config.toml
num_attention_heads = 3
head_dim = 64
norm_place = "pre"
positions = "rope"
rope_fraction = 1.0
qk_norm = false
attn_scale = 0.125
init = "trunc"
lr_mult_o = 1.5
beta1 = 0.95
max_grad_norm = 2.0
decay_fraction = 1.0
decay_shape = "linear"
final_lr_fraction = 0.0
MLP neurons of a small language model. Each row is named by its layer, matrix (up: input weights) and neuron, and shows model dimensions 0-191. Each number is 128 + 32 x the weight over its row's rms, rounded and kept within 0 to 255. Numbers have three digits each.
After each neuron's rows, "fires after" lists the tokens most often just before its 100 highest values on Wikipedia text that the model never trained on.

L5.up309:130121142057078135063122083129130095112080111140163138142165138099085180090041081090157134154182176170105147136140093146128087173160109138149178112099144135122093084132137153133049158134177132134093124101138156112123113128105140105141136096116207059154133159151128160142122095138161078145096122117136133182098139149104108157104117068138129116132077107179142109097175156180100111187179209189094119126163130099151123126109158158140174154089100105079122175101122041138143115129192163112117137140130195125091101161153138127141170131133168140052111128129113132166182108127109104126
fires after: " ", " |", ",", ".", " Alf"

L4.up16:150142154095124105175119202115098101130104107176107069099134115147085115139131142059093081165124104184162146161065111102128136058152197135132114111129119075164120165113110126117177138114186158169125128125163119168164152185152126105097072127107059106192121083155125169114140153119141106109064120106134123089224113124124149100166176106104121110092084112132112123139132093145128173093110122123156164146115148096086147087131098164091187087138125119170146121114130092096093161114145159074107164072158108145095123131161110095147164159149171071115108161110238167123129130151167166117
fires after: " ", "-", " Cont", " Support", "–", " qual"

L4.up744:124169126090134166068089147154118167170124143128148137096102152104138158098182160165194097176121171128129145144124159063133141151132135161130112101109101125138099116109128093151087114152124133168135106151008123141046107147109041126180160088142111126125148150108074175140129128123102171137180164129117097095175187150130156104168088117105176181099117125066166140164095132150147076110130127108143102083167155084096114155121177120149116140142167100182170106128142092119104163126162151202114186142125076090123135105088096115140086166095159138113094146117114136052086189100137084120
fires after: ".", " ", " v", " the"

L7.up942:116107097076134104169122136104104128097145090130172137039171133170169129155139137125067120130161123136099099088190084095120101110136103126177097061182125106117133130182176139137122169158166120156127106134120139094126121146142123111135124136183150134242121109165087121070155093117056149105123110137131100082127051183121130116152215150131098155208151109121097108130150106179147056168112134102068109137098147131154201091077145113169133067104184184120168129145144120134129106150133110162150098129162150131123115108133057139157152150102120100097142091127090109103115158118092162131
fires after: " ", " (", "(", " \\"

L4.up36:142155139062070061138154153139122133108135128105152133109154134210170113134083180094144131157153122124162105128124164105135141105083086168160118122094082112150152168161129075110154119143098161149165139161118127145130107141105163114112085083091127101155205106103124147163105102088198134101085129119177122061083145133079126125149043155164125141112123154106122133054092136113149121103151130125131125178171109144146135108137132129155039176065148102188136101114174188156184109087097205100159100102097171196093163147174148172134085082127109072102104120122162145154138121106136137143
fires after: " the", " a", " an", " The"

L6.up196:140100119155139083110091136109103124105140151082113083100083120088138132079099106201167156148141154101138127112115105095168178074152140096112174128124129147172084101204142123144092120195073139182171175156119161101103140149120091155142113144145108167149133076084151172103111110200139087135112108180118157184082098126148066114063097153140133130161086138170120126136169150128086202201088118178112108074114151110168147192145129158151150152120101070097123168042149130178095148166163110118100111135104106103132137148126109111121124097109170127113139137091163167149140167093097058155
fires after: ".", "°", " ", " +", " −"

L4.up41:147065138137100068056148102131109169197048160079159133132161128150201121124118147135087079101146130145184097129175151131150087114089114170159117168143094115160139096106142102139142142112088123083155173136152102139166160106167137167062158080126212106176117118107105169098135126139129084154114102149169152083111101090112108144128152119064102109150092085055151098140109121095129139078168125085163056152117143160110170174109155172194130159127113135162104137174117185086163104112121144128164115140082135118149090134126134180080103140168144053136075119111142150147136159136142085128
fires after: " the", " a", " f", " that"

L4.up280:108035109136106168091214114081102099114086149097125151131110106128110136119172182133179156138137159175119124162130081141102126051157173126058120174169130095115105166075110097147120167144103087131133117076145135145113104089093160122115141162118147155149131107092144182164132105111141086138105190113119215108159181114129162124197132119126096125103084102112118123076086129148085116122143180099163143127147108151126103146185152115090144100131102076119096182154149114126069119111139138191154124184104140175060145095129180129077181128131097066179157152112114142097132117171147083153
fires after: " ", " a", " |", " A", "ew"

L5.up603:126090107110109072132160169108167095171094138169144133192123109122143136121068091146154094154100122119130120114137137059141097101139160137197135121104137108141119134069161121133094140112133142158155118166164181132144158113107085069127126115078098147103168116157110182199069129105108145098088142103147125138083125117106157132076142158123091124077114159115172119102117079124151130106117109206143161077054172071074157165102191146115206132131119173134186097163123117158127119131223170125142142101115112157090100154126163186148108100160127100118150109129075161218138153065140105131
fires after: ".", " (", " den", " inc", ","

L7.up212:144109132115193143177125128102181138113123160102148120121144156149126131142183120141165202162145104074174114129148093132138081155143177081146068159096149156169159163136177085147117091089081132139098124136076145085104138123140108132132170168121154158129108097162068075077112184132078131167158109130150161134142112072154102119103102137111126136194149182150131118099093090095115141168143146068176104085144153064123122148111114133137091132130155121154181164166098143085100088064111065136123061184114129133120096107127142176161152126111109060088196169118081207139075139178126118115
fires after: ",", " United", " of", " U", " North"

L6.up39:141156168044076192124117099080126172168156126086147180169108120118112153130131167197131090145097106119122170128127184153176153136118143108076115170101102147155194125100156095128115112123113137090135084230117178100086101068106127180131120091145167095113104131153193158143149075116104086162136157111179123106105138097169073151195121149138080115140122136110075155147139105090198136135108146154108135122109126130122084092112139139140100152080137134081119087138113125116177098092115129153168160152109076179174100115131117057161144150159169128177084108071136116165092141166082123125
fires after: " the", " The", "The", " This"

L5.up546:161143161133129136110159161169080137105150150085155113107102067096173138099139158137120034167122115181184173096160138189135088076182127181155103130116152133206090079149123132163094117100090143123124119111076206116146153208116112116155115141147106105131120129138102156160095115088151120134158150084079125211124159128109182091125130141150069146096136157086078151094130103060155189121108122143123126124108185156126169110165163114177089081135087106105139146098178125120156108114104076141114174116175078151117104140138116139126072151138137090104184145071154102162142113081111112134
fires after: "19", "18", "16"

L5.up671:150151132150099118135134091159108156110091080104191076187150111130076171140114142101079202183138108073121117132150131114142123122169139131104124128145116168064122084096146135123117127085108151072122094134134175130137146150195147143198129144138181089135080086114151147088218130116112146154067169111152104166087045140125123181152127164106133072130093131125122171131174103129151132140099103113120132065141113150114106105170133143118194108158139109138111136104126133095167132030103145170151135132100112165158113190128085208141085067056099102149125141149103124144116087143169120170
fires after: " "

L7.up643:159128150154170124085156169127120107108080151170148134108091124119121136061071117082151166120159159072192098102114128132205092093163145167090120153136216139122066173075128136206105119117070119119086130135172150163069097138116078132122086116127117111122138079155149127163168175144134156137157122157165142125116119115100103129126162152112135181105184100104188075168096093129153164147136115177144135056108129097135150080045200144109098131071140062130120087141144147129134136093157157128140121164164082133088134176141130091096183104106154122124089089089112135119146181145143114121
fires after: ".", " b", " ", "1", " t"

L4.up354:137085178143111081121176148134127139148157148133090118092088100176141137127126174060147048136231123152194145092136117153158151126155118128120078133109059098122117144074185079175135128081073152118103111108139157143100112111096106158109137119147160105120144177110126138118103165159189164152172101151158158123104197061158105116112138137167149107196103119129098123074122052122134155078166140140139137173151111151162137111189144091121142160161183139089145116060121154107121140137133116092110103115124071109090145161152111100071104142123140110094097162154126079141116030172150127132
fires after: " the", " a", " The", " first"

L7.up426:148105064156094121129107118136112108181102111110133151095097121115147119140107175143207137110104115125183132124141143163097144137149161108118110128139177101059172039170116133133115136065125130117165093182214174141219121203099150108159175154172093152125119069108121088143124124158152163159141130101126063178111112109159135101142079153124102182097139164109118092056139097124091133155110183095100114129068122189133167105098157177121118064152146165141154106162063105119178141084105127153169150102135100146101099103152116128167175152125125090067109172119143116089127109098126117139
fires after: "20", "19", "18", ".", " Candidate"

L7.up142:136060120125132126117170116188090098130124137124137106112160107137144114108111141138154042109134210170078088110111109095122126146129136130149145121154188105113146105169113213152130101148154145180132071088146140086131154129138120111155104100155090140125089110160129110120108112179181138120047186173112164149138080133119144117113092120095171132146049166160040123130113087140145154068155061121175098128097085103150126107094089167155115104133151161077104187136171165131132159145151114159112094188157065105135157138138139162200167077098126082151195091148140140168130149115129146095
fires after: " ", "19"

L6.up417:149174163164111096088153136151141190156125063167109119135126135127129131104107156098170099128139179171179054145164180162112208093132176154171131057121078078109159103171171073131144092055112152066121126124104225147123166100136080093093114130162105039078149129130133142137156144076145145143154108182087100113112064121111157158085140122143113094110147134163178135116195128168111128120142124198136100110085116138175146174134121180126129088144083160137127115093106122135151149114128130157075145087108143161101174115135140120094151166093084097138119135152115111169093114120116133134
fires after: "==", "===", " (", " |"

L6.up254:067141133095123132073109115195128124181076191124155168067157111146156062097179133137091126160136181113134124076140107105146071081135183101059151081164178118142133131104116114174099132099107131065111115162115078114149116157136179099112137118175142122138157174158135178122095148067178137166070114087090138143146103142091155116067155137111196126102134128092143096110176121141178090142193106079124160150142079132181133137149171085143107092136110151117175109188081146107111164152123131136101055120146128143132136107151102111137089164134135078188102105134166156142101191103119108146
fires after: " was", " is", " as", " a", " an"

L6.up234:141114139127157081120072090083117158158189092152157102084178125044090112081145101128106145185122120154111117110185151183137122099137117147118171092139217103138138103084127161072136155154160152109141133135124154080177159113148115100157171173166115099102187085100113190139099113123101143148185141112149125179158118150137106101094140104152117166131126055131129107153132074080115213181158115125118057111120112133142096075141122138098114128101127126079131130096176137158142109114204143106103138101139105109186133128148089094145144057095172062153141145142156158088091170186115134134
fires after: " ", "–", " p", ":"

L7.up794:160108085130127125100112104140085192090134199104113090151113136139143167122124109094143174105094132094144107130127130136168112157149146105111152121165119098110085145052145152123142102078140190149181148124069140147145117178139150150108090092083147084119141122224125096119155106117138185093147128112148128143121211118152123143155100167165154178145103098091098120143135124086091120079075078055115150130119173111181195128164135189106090129155112122163088133120124110123123127141114132085085162101182112196167138141115166142228114099131141077103113120139065096136054147165111087165
fires after: "6", "8", "19", "7", "1"

L4.up421:080098121145100077105108137162205114082137158109135156120114135120170099107172152116135106144142104113091078108167176163099136161090133148101104152127142114146144121107157097075101115157117151094138159058176107137130102188162163083105214144101146155117140131091159149147091158141184156166115154155132113159110145081123124147084110118142102092044100157202135147129109074125120137108095116156146156118139078167033115175145106075116116120182132118143148143175172176097208147140128123077115158134116170181131050141120142089081124128182082122168130113141084095088167069151139129118
fires after: " T", " A", " (", " O", " a", " an"

L5.up852:125117152142146187071131125129184144119149082145118135085141142151132126111176098176148148150135101144181145133146157077070061057118138078144111083085101178167115111133139136145139160115125145050120135114111105096177193088135112124101154160156168136078128141147087188115123105131139129154130154067091103111167133168127118147085073125110087120145082200103178112092104181151113158038065124129206094117122145087129086138161134079098140164130127153172152147139138149112117129093094163101137150098146134114154137126136084104162145132148210135177174109137172064129194111127156160093
fires after: " the", " (", " a", " |", ",", "m"

L7.up878:086131154121081121147121177159140157140140129159204180140116144136201136144090145091132173143093104091115112144118122143144111177190093151100230137123106112150186154097122101100162197159088179157126191138119112114128112169128135085159167138095128113144097143099083115115092112054167137129091122103085119121076110145088149160165081163186157078145179097119090137099165079106118110111125103119113118124093084115114182146133136096095133100114169132159129139173140130114145156143123182120150168194146095051065067132138106097085133174117070077098158133154130152110116090129097102179
fires after: " ", " ("

L5.up577:166154171143117165128127137142208108136125180106142170105157122176141103135087187106085109122132169117176096116132101109152059104134118135177129152144042100120094121109139070123103162097092177162126073144137111084079098161128149115184153148128087088149128112140135125168070111099138177154078119113157179128032182135100196097165110126167162149138077137126121109107064184100212144094102138100131126162111117096107100144153118104112099085072137113104114129078087115119147136152125165145132184121129125132102115123130143154159104114143133107103166162130199105121116069215155171152
fires after: " the", " (", " an", " a"

L5.up505:102085199156169108114169098120180176101150150097151156167150123109085139194065113119119171122140166091098089133139149140113139147082143140167140113109115068122147131121097138086117118103124119125145112149127111151100129145127131179154119117133090088133203169145066123115125171107136152149110148121092134127070157128142117180129139091124084112111099169161146132117124171171080108136125123079177181084162186107096218116164130108082123175108150178152218112096137142073076140167174065148102100151130109164158071095094075194105142157144108077125148109093149157182127157092083140086
fires after: " the", " (", "O", "2", " Pl"

L5.up5:150124050066159107149111128158116086132150158154160146156125101116150158106129126167092131138101133155159101145175121124099097137087152132129100117150112049189132109083090123113147125109166135073156169161063093120110144185089155088151102131093153127088127099114061102139137155087148128132152173048192111126165151145151140179142245134113144170135122138144094159160083144151176115149151109166116121133128089127107175211121103149106150152119170063106137129117148150127136150120091122189143123141117140115099095149081121088187164092093109119139137126061130104178145052158052113113
fires after: "19", " v", "R", " n", " s"

L6.up354:100159136089121089116136108154127124124160121142093113090138124164157142107138085179162071186150168135158148158171110129141172063146126121164156086110133045192127124152148095174084167123108179075133151067105073137181174113097110129140094129096147146146085116130125138038155162053132126098178101095104120122101118109123129112138104070145100098140111105169117123109146101089095149122151119145153137186159144078146133093127168116112118158106057174133075123197226118179198135127167095136079109098194199133135075130132111116102110166133132119133146121144124104133100178109139104113
fires after: " ", " |", ","